Weights of a small transformer language model: 25.5M parameters, 1248M tokens.
MLP neurons of a small language model. Each row is named by its layer, matrix (down: output weights) and neuron, and shows model dimensions 256-383. Each number is 128 + 24 x the weight over its row's rms, rounded and kept within 0 to 255. Numbers have three digits each. A neuron's up and down rows have the sign that makes its largest values positive.
A block is one neuron, or neurons of one layer that tend to fire together. After each block is what it responds to, as a language model described it from the Wikipedia text at the highest values.

L5.down568:111087151159160153114161119129099180133120118130129125081114126130125097139139154103172102086110134113081136117117102119133129102100084138166148120156163143086106130130136167098159171117135143160099138136120159158117113206128136122140080114144133126105129141148109183140114100112080127150127093088124085140128076147165104148094126086123153167102146113143146149098140155098146100123131
Description: Word-initial pieces, mostly d

L10.down262:122120128084101153164100154130141149131116099134115088125155148129131148115119115145103132122150174147121143162147143106138148130115151151221100106076118144088146168115168168126131134144142107148134150137167112144152134077128130106153117134127109127075161129169119151165177105116129110125144131097122114150119173128189092156120118126136136159105123130171141104169150119152157101144143
L10.down320:081119137110149151112121146088111098128123154148103096128129144146089114145067135073123133156126142109117083118123099108114107126105133120171090108000140144077163103156132100126150131083125158133143140111111143130127108112141123147122138139179162125136101134115143163142149125151147134118129153104092103109112118133176125154120167145127150124062132149135130139114152135107123135134113
L10.down569:118098159149162101117111144134097095090166139133087113133101124108081117151128148108149132125109135118101131130138105137117121127159123101140138134009112141127092115124076101133152106139114154106155112126092131104128091119131112145104184132165171140119117097107127127099133160135136159147137110160156128127133165098113123100137118089128153105140160139093117126130127144122139134102119
L10.down672:107101101127132134127149138128138105137095128069130124143139149101133085095135129148177118130146142154161149149126130154120121167149129115143124137155107086143125105135131120142098087127096169095139158124122172115108124121119180106114125101078128110136133121103171109149070152091176136137153110050167132090107102113114098105116108137143117136150134138108153104107171129121129153151173
Description: Word-initial fragments, especially d

L7.down30:103140120093159136163152143156111095168152124123189119123140131123100138117143136083158166131110168089121097139121111077095112144127144106154144124113140150110104142157118093145122141125113119123129163127160152115120128131168144176172115126121146128088116101095153139114144106152113119153082133145096135113130115144125145099160128143134115101114126147086109142134119114144142159146128
L7.down164:122088141094121114128164111128124164093135143141162110094118092172098136148110130137151158151147127092132078148161136123086097115110114147130118075071094109149172139145134126122186144173135127142106138156134141143149144143113117145205118143127123069097112013097115132136142142118147113106114076130131143107134111132180110113146124108127138147146118131112128128154132145148134105160098
L7.down170:137129161138164129104110119163128135138126122115141109114117120149113137106128123141144123150146164125144152101117091150138131161118077116113098101152129122125123138140110136145118186110167142163151112079131113108150122062165115113154107140104158144154088141151150144119129135118133113140061131150134106129133133081118105120081185165133143105159097110137154104138106118136119122127150
L7.down300:104131133121167088138148076106109114106155114117132114168098086141138169100162111171106147107144070121092103172093182114145161101128098105121094137077144142132140116123150140086120150155077085146133122131139090152132103121160113138174169112144136137106158084085137120129116126148114127099156125110122126127146099129086131139133138157134133112137123119121103173117137089137130127141151
Description: Possessive suffix after entities

L10.down44:144141123110139146115135137142099102169140071136122159130104101138134131118148126132147142149130126107110068150118165103110182104148129119117146110098146110140130108117132150122142148144127136131141179166133128146175133139136143088182132156087104128122113152107120109099145145071138121119144138118096109123184115126099142156134178167086148119119147100144112087145103136114162121130122
L10.down307:157160150137134120092112167144116152175088143150141110110117107091077077155117146117132123108090163155128119144116156148064130152098115143098127110118148141117107111118198142136104159125123161105149117139119137156130102104104146118167147140179169108153129169097194149143107135105161135159086135140105176105177106134140111124127120111065125151171163117111132120090125138120134125131117
L10.down334:108174166115139126089121141140121144151147142144139148140157131109122132115107162179166111125105133155130108100104156142086107094094113080162115130255128153124155126135114147138125112131166105151127089123157101121116082109136115123137129135109083113072144146130136108177109113143158091112156156137106173153095133088113150098190097135151107148149138116125119123133165097117127118095162
L10.down895:107154112131123109145135101142118144115109112147114082155102151144137122103135142139121116094153112159091110088103134122129155157123097140126145144166145144153118124100124128108129165129159096124161102132200173111161158147141101123152123168132131106117138098142106115093120119138161131147108093143066115063136117133132122170162124121124113152136110120098132102133103126131137122087111
Description: Before a numeric value

L7.down139:158178108109128180096101123125116111092099127122105116111157124091143113154142099122126137144150101146151087118110119089137098114112112112172096129102138152110100101146107121118085114158159119134117127143109101120109115134115166144105168108125093146134134073122082110180076150179114135149114105125118125096118156109172135141202188126123148133146155115128127132157131105124136119167136
L7.down688:117188186116141181139122146096129107168105132136111139118155107138116148128117094118068124143088148095145151144150147097127135151110132136113123148163143146121113093127087117118094107133112095150137128136121131117125120151115122155144138125145098163108127133100119152130109127133116162201124124133129107101122078115127125150141159163138136138109103137167102169157156152113170128168103
L7.down761:133090150128154194150157135130146159075125079152118091102152082145145120134140132136122131180076127081130133148167115102147151155153125137151122128205113148129124153140123102138155120109156174174123150108107103127183116093089080124128119096115143150085150156138142156128107146116150133143132096123142079119114137122127089110114099158131147106159164126125100106124133109116092147148150
L7.down888:189119126147119168133103126111087099079153092141148144095127104136114083118116120134139137137142169120126131142111113103146135135128113121161123152255103135156140134116097129119130119147163154098112143140063106094124134093132119143131114127184132106093124143153142125125129137159113140112109123159099130077114112180170110093133132169102101147125146118177114131144161140143140152135130
Description: Second subword fragment